config = dict(
    num_key_value_heads=2,
    head_dim=64,
    intermediate_size=448,
    hidden_act='swiglu',
    rope_fraction=1.0,
    tie_word_embeddings=False,
    parallel_block=False,
    init_std_o=0.00729,
    beta1=0.9,
    warmup_steps=200,
    batch_tokens=32768,
    doc_mask=False,
    z_loss=1e-05,
    max_steps=6101,
)
MLP neurons of a small language model. Each row is named by its layer, matrix (gate and up: input weights; down: output weights) and neuron, and shows model dimensions 0-159. Each number is 128 + 32 x the weight over its row's rms, rounded and kept within 0 to 255. Numbers have three digits each. A neuron's up and down rows have the sign that makes its largest values positive.
Before each neuron's rows, "fires on" lists the tokens most often at its 100 highest values on Wikipedia text that the model never trained on; "fires in" lists the words (lower case) most often at its 100 highest values on Wikipedia text that the model never trained on.

fires on: " of", " on", " by", " through", " for"
fires in: "of", "on", "by", "through", "for"
L5.gate6:101068152108129143103131133112139093164131052144118163165096161110155147168131135122177131176136106155170070125153104099141180115050150139131136141125095152143048100164145119149100140173150095145207111145147160066106186145179096105149138112108112118078088138130112126125136125132130140107120126119140127168139208172075100107136127110185148183158164135138124180114109048050193127092178113105117106072141117151072152156102121071143101178133108124115137116152114123078135114087143187
L5.up6:112180169117140142171166133179158160140133096179128125130093099114081143161208109097170130167176141179163191200066104107157157116073105087142147173115133119150105166183141189140122128170165069123157177108105103115068131112139178100093079088088124122124064080080147156128154141147139137115143162140151158169103168135088118102142178118127116177124116184145154132126076186130126133191163133132066139131153177140170114127130125162156136139127118142101153110120168126144139083199107151
L5.down6:127087117165103143116124170093094091091096153108119130136113150112128141073075130115130117104089152156171086093140118135062105155211136135107082148145164145081151132106140074069117135118140154101149128121121123167180080095077145153214127167170136117107155167082137085168120060141174191110102147121135073081109150152184085161079129164150143093172131111131117141087176109144123156093105108102165158153086140109154127089101148122152141128162162049108089170136112155060121166085178134

fires on: " of", " on", " about", "ions"
fires in: "of", "on", "about"
L8.gate357:142167138116115091075084124070131135080164157139111137130167160095078081142152120139149143113081175097181164175137143171111108121139105157100199118145163126090149128180120157169155113152051130111149134152089078108152161136099126126169185153137095154106083174107146151207175105123096121166136130195184078160121164153152115084142185075141106154124174147115089159126112106166140128176079118063137126086137186141111161172141099116128094180114102121146098139179086086115102098137138160
L8.up357:137117107113172122122103130096158141076082185079112135138157113139150193146167082160146170174122131120202181092137129107144178192092149162185112131109109080158121068135134184085104151142127169126135163077147077068132173097166102100108092156109139114104130148109158195069119087123158068101081149054128105101071111093123157103159155096103095100119149073139121185117154154106171135133139100129139075128111153142135092131139130106125136090142154085113137179068126130121104107185180138
L8.down357:119099170113132137143171149156085152141177100191195135093129160143183164102155115129153161174115155154159130119045107125058136147084158128098119136151105095135089192107153108101150169148127130119156144149133112172080082066099118104168129131134108102108127112102071100060063106139167188148104150171118149116099078109124170142139149148067112120132106149147155060125176189120110152103171126171120135150118107049179111126093127124136119156130193098103140196133201128096158150117127123

fires on: " at", " to", " from", " of", " include"
fires in: "at", "to", "from", "of", "include"
L8.gate371:137099146113118116106166170104089131066110115152134145108094107076161129092097097125125121089136169104098111126157175131096102103140122110130158121107124135111165089120154118167108039081123164126060226109091078164128087145171173133102153113102130107093145095113218112137113180138157157141067131194158143120149122109198139166159081179188174153123180106147176104163061163123110121174129151157174127147042114112149129111124109147107126134109151097126129091113166132113182121160119119
L8.up371:118090069173132101091149125147141180093091148165120137151123126123134131046110153156161127166135175140148132107113086117106148128130109125139116162141090147109106064111124141161062085089061129147122139118122144119144125152146166161138148133107169179165164137131093071165176155100086170151097153098137172120170086136144144151090174132116151163143195160143152137183138155158192129219122142132131140091071145126101132079037104175193176158093147120204130126073178110147138110133134130
L8.down371:142099172094073145155126110099172148129129138101136175112112095108124161178154102118152106100110069144126115136133117166114100151180098098090156104075136100168095182109121119088145140108140084103144139113131137173151104078152095165116126107124127160157131166149105121099147079049143101117155161047151175136114125148121071088145129142160087173109104104145100145170167067098154188055104059121059123140068109168127100109085104090158132097165095123110236177130152115133107096138104150

fires on: " from", " at", " leaves", " Notes"
fires in: "from", "at", "leaves", "notes"
L10.gate11:132125133134150116098132125151103070095150116141113116123125099087121163121129100084158102118146110110109077121148132110119126064159144144105075083106112144159156088108142119149150142082127096120113193075101111130068094182134168145110152141134095183124191106124187176160157135092100113138095070094054178065085115108139148148147172187042137178138159161075133131204103116168145121155160144114176138044163109161159149149081093106139122120107104099098100092117116071119155129130160189
L10.up11:098096151120132141134116138110142110123155116160112111054158112110184117135124175121166155107119111146114188134116109066108082139148105117121090106133106200112137117112172153121110109098129146088114068074120132102145061065186176116200114054094092124138101106121135100088145164095123117135171148168127074111108131155149155136153202124102064116136157079120142103149153145105108171137087119130142138138044106105150151114140077137043171180053132079202115135123107121144105145131080106
L10.down11:148134153116111125110191155171099150148131047122156152076097091133094100126141070085150142122138146090119103115095113102178083081140121143146070091128147091081118144128115081097118160174160166101158211174121172114114120140142103167099160191095131148125143144117156153130135116120068124171074166122156101108139138118097116121109111132126129180118144168046100082181089121126138151196190154062116090135079163185118143132098146099130096137162046064111162135133123123137190128144149138

fires on: " of", " from", "ist"
fires in: "of", "from"
L5.gate102:129090111076153147085188094094110167159112043094139137179112191112163101218208112109167164180111111160094069114167167113161173103122112154116132114126171091125157121131124089123101086107095139111119146172133134110128165145142110101101140128189076161116129145102106110092121135128193179120089114148166103159122149113120192159171094142148210140107123136145122122180064128135079123101133090068127150150135178142152175179118130165107128125175104098161093108139129116154119121165162085
L5.up102:120130107118164103148111136114131173143114040066155104145075077205160130142138182114123093106165117134145144146140144119099130090098092128163092099093159134138167085173134103171159098090131168122108141147157113121128157069126195172116167080089120187130109135160129123110118174126194148156101137066146150093149123107150146132106113150139106123090154173148110113238072154116118109146107085101144174167144154122147174160144193175116156091103135150142120146138115164138113023159117172
L5.down102:167088095141128079177105052148117097091148108149149133112132141116134206057102129176145097066125112106134171117112040108089110106173099079168071139044125053118109122129132134071133174101148140164091147157142178189127118086161101156171137143120125114148070114083141168177140120080135128166145125100122123117124112144121109131164132131154091099136124144123125130117157144176184202096144105111103073083104118098159166095142135105143121115161040126066113120123122161111105137130093135

fires on: " that", " what", " one", " 0", " 1", " 15"
fires in: "that", "what", "one", "0", "1", "15"
L10.gate205:180062155149162100095123131142129122129112150097127162123124130144096115126108134104136123057130119167092142067115123180111085085125140084165123069200072148085135172144145159132107098158125083122109080173173157093078074128122130152156094200107111164073145143097117105135121172133077116120158151080153161078170132137101103169150124102086146179109087142073143115093161170150167168109087092121121166156131118168150064187129086137133161119125156107206104143075115122054143150128123156
L10.up205:137059081153155130189151125099105103138170123121134176103175081148107118128112047155180086115112137113122161107153132132187086092105146143098144098189146108035097152140127143098129088162123133145114145138125110095134058111106143183166187158111106121125109087087094076118138106127095108178154097106134127127104137198088102114091150168063127114115132107099149173107085208093176130119104128106169125108112102107165157144172120106144121099090139116129170123129138038134166106099127054
L10.down205:181085159099152162137181135135099117095123099176132119152163135124084166083113130077155093081108123165157103156070098102116138145125094097099086122162111129094095086098166096152112105149078070133082142133105183151136087144086157140126113119064108212144123106095084139174117134129129111207138163123189140131157164137194062123163097117127147163116149138192118170100175120125162142092127125059157152162076165097078162133124166128120122122084104086110151147114121196121142176076138103

fires on: " at", " of", " to", " not", " also", " may"
fires in: "at", "of", "to", "not", "also", "may"
L12.gate120:108079109129107134066126160125160108093111149122148178115086115110092101092142135100182121086095123121153110160161136116128150105085169119148120116129089072169196104135149183177175139122090112114103114134094066136144138104108144133158133127126157111100165107169211160111163138214130160151189153180142141043115137119150133139149162108101112200173132088151133161151097133077176122119105160098118119134159114133095086113126099064048167158178114126196122124133133162130173099093066157
L12.up120:110133097140099098124160154157208127140135163110189155054097083119100143080136158129215146088119096130151123205162155167093181163090131146148126143093101061189135115125128137129176141115086156097122109129091120140072100069128162189161129109154129093176132128134105142160143122100160121195093152124102134115150082164132137124109115145129077112134180194208070160136113075162113090125110119154110135165179129121118148103112102054168128138120075095169113092157131144113113095143110112
L12.down120:117123123131127176199115152104104092089134080129087102181130128135161221145112152167088143129134187147104105092122135097142094173153157086120153145133143138156087167149137098105178136111153130114091137148083068129152122120088121097108165102117145110133094059123146082127115166121143157150144096117112161114157127097155135153154144090123158205118075115103166058108123144085059183103078180054087154081124170179112138175119102132137131113159097060118154113176150177125185113132072144

fires on: " in", " of"
fires in: "in", "of"
L12.gate136:081149127056151168139128134155102111087142166130165111137074190098169168134159133165107199129122136162150123154100143139102176141065166158110163081114105181117157114136083135133172140172133121196096148122111112188156147100117130107176139063136137111148074182110129099090156125090118080135114169162107131068047071145146163189140138146140097176122106099156184157088106135093066125155156087119138120136106063147111149178128129156141146138124071051110119142161127097101140113127160132
L12.up136:147112130090155086125152173118143119117069164134114113183179131106138103185131158153151074164086048105143097182188127155152133151106112092092162199103134093127152062066154168122104115119104130113180115044167124144158157135122044100112140167101099172103162114158147129117121090133146156121165155115163079199146106113135096140165112149081117180103137097135087088144122164208080144130116113139081158146103177178115110126101140131091152108139143152131096162135118182096110150149166134
L12.down136:167118137125128140111126116138112166133090131141141099124117092110126146139078155130109087136111059121070110193151086151134078054141121153148119213102157143119155086100075118131132195106095099106166125071154150116114053146104152131115127224100136116115144068125110181125092159196174146132092100132128097162180087112170070160123129093147169131153128108107169150087151123178164146121158165098100098038094139164119166097118091127066137151119087098125099141185135139138154105155134143

fires on: " on", " April", " of", " between", " in", " released"
fires in: "on", "april", "of", "between", "in", "released"
L11.gate132:106056115133175127159108170176138139107134129130156028123150118109152085167116127154157104095084090136079132119137137143145129106127137114115125060064084121152165080138096165101191163112132077088123117112139147151139128153134111080146087151070101146116165128106181155114183164146140131092135164115098059091070137090087176088087115179128124181135096102139162133165084155075141091164143130168103092124172117150118139120125157074084151078040109111168078114140158124112119181117147138
L11.up132:134101089148171135092136121146112079139112194136062127180135160147145153124096038062113096066117115116126147158108123134173110151118146118138127124108154121090172154127111154162096187150153125107112101128125150119137071078137113132119164199128148163106130149097143104098183125203136133092149140098079144180114083124150125125132161130118159135028167119101104103134147175137120130118096148110106195108110066129072213097136111057074140133125064138125134098131097113104088153130165066
L11.down132:136111090140121083165125122174087149133144094096100110103112107128111139107085158136169134109114127126069119118163136117104162106115069125116163195178140117142173123171128113085129094121144109157144136095107102149102088103159114123176118124149084112136184113118122116131188096123136138108108132137104107105176178136100100091081135085079141117149117136083141228086136145079165145098193113177095155198070104162144134144132097161136152133146211130224109111154154027097124062162123134

fires on: " in", " the", " of", " mi", "Gls"
fires in: "in", "the", "of", "mi", "gls"
L12.gate86:083136108081084124080098127140152086096093165108095150170145124088119119124075147183185095109137194111112155157101122143110159180122177109095161118134151104107147173125114177138101153134103101157113093064156176149145091141099137101160096106141126111111093146113134075154155140070167128169151182184074141136098119088106181077106130166140186158163144102133166135095108166146148103138191091121138159141107090121151183101064124136152140133181128083105142218101099178119105154059120170
L12.up86:086138096119156101089126215165101197166143153116102173142119108143132120132111100114125109099077147100144109166096153130121157134167091139104088095117086119141093133122160170103077109158144139175130089075141109104129123139120118120118127038094112097115129164150082134109185107146091127118176134102154145149204160121174132103099142189119174135133171082091054078133106067153106136179165131091094223129140041116111146125140135100122179155108148167090114069139090148106122152105106097
L12.down86:108117146117092129190132136127096151159111106167149123184162105145120117157116105107126121108102177143108158142116093174111121194090111128168170139164201122095127068110131136147200206099064096198138087117148087154158127043108127114144076121107187156112125130167133137132101157150115146142105121171184151110163074159160069149117122163133070139085119101123109144190157163121106129096142157088161110147135238057104125100159163145151108143168141090167110139132119119103116162117127119

fires on: " 1", " the", " 2", " in", " one"
fires in: "1", "the", "in", "2", "one", "that"
L12.gate92:161157125117088121045111109111065079120073086092083135109095112136120144119107123202139147049139111173115106090118151114118084142052167165148142097125164152177150064113194119116070167170128139146099194137133121120135133102146100156120165112076156102152122155121152128148110129146087110115137099105083080084157112146156137159090184173152111133147112108115150089116106174140111113080153126069090161101172109110157145207114140131182124083080185137152119137091164119161174118092099110
L12.up92:102093153084123090091114101137110135122120058124131166136146172145059107182118080097024080119181114145099101107113156055191089147108173102094149147148140190159112163203138143109104118184080123078113135127207165083131079118155128135118166147080078154123114110083088126112142154145105075086142113100104153169110169131148104077125145107089165155134132109110102152170135141077140093119146103130060131124111121154102089171146100126142051134135148110106102114131133119131158155135163142
L12.down92:112138117097152163124125172134103079091115110204126160124117118116163099135117118113149054095147137109110129122143112123129157111132127003096114149073114075166084133146139141141138104171106127100098134166158131094154087115102176078119166150127139104153097172107066157132136158088173159129133129073152142077089152151096137153126103152101071131062095135107158140082077111095164156087149090119179100105071087148102103150113166143084150138189085116125068116150039134101135185131159112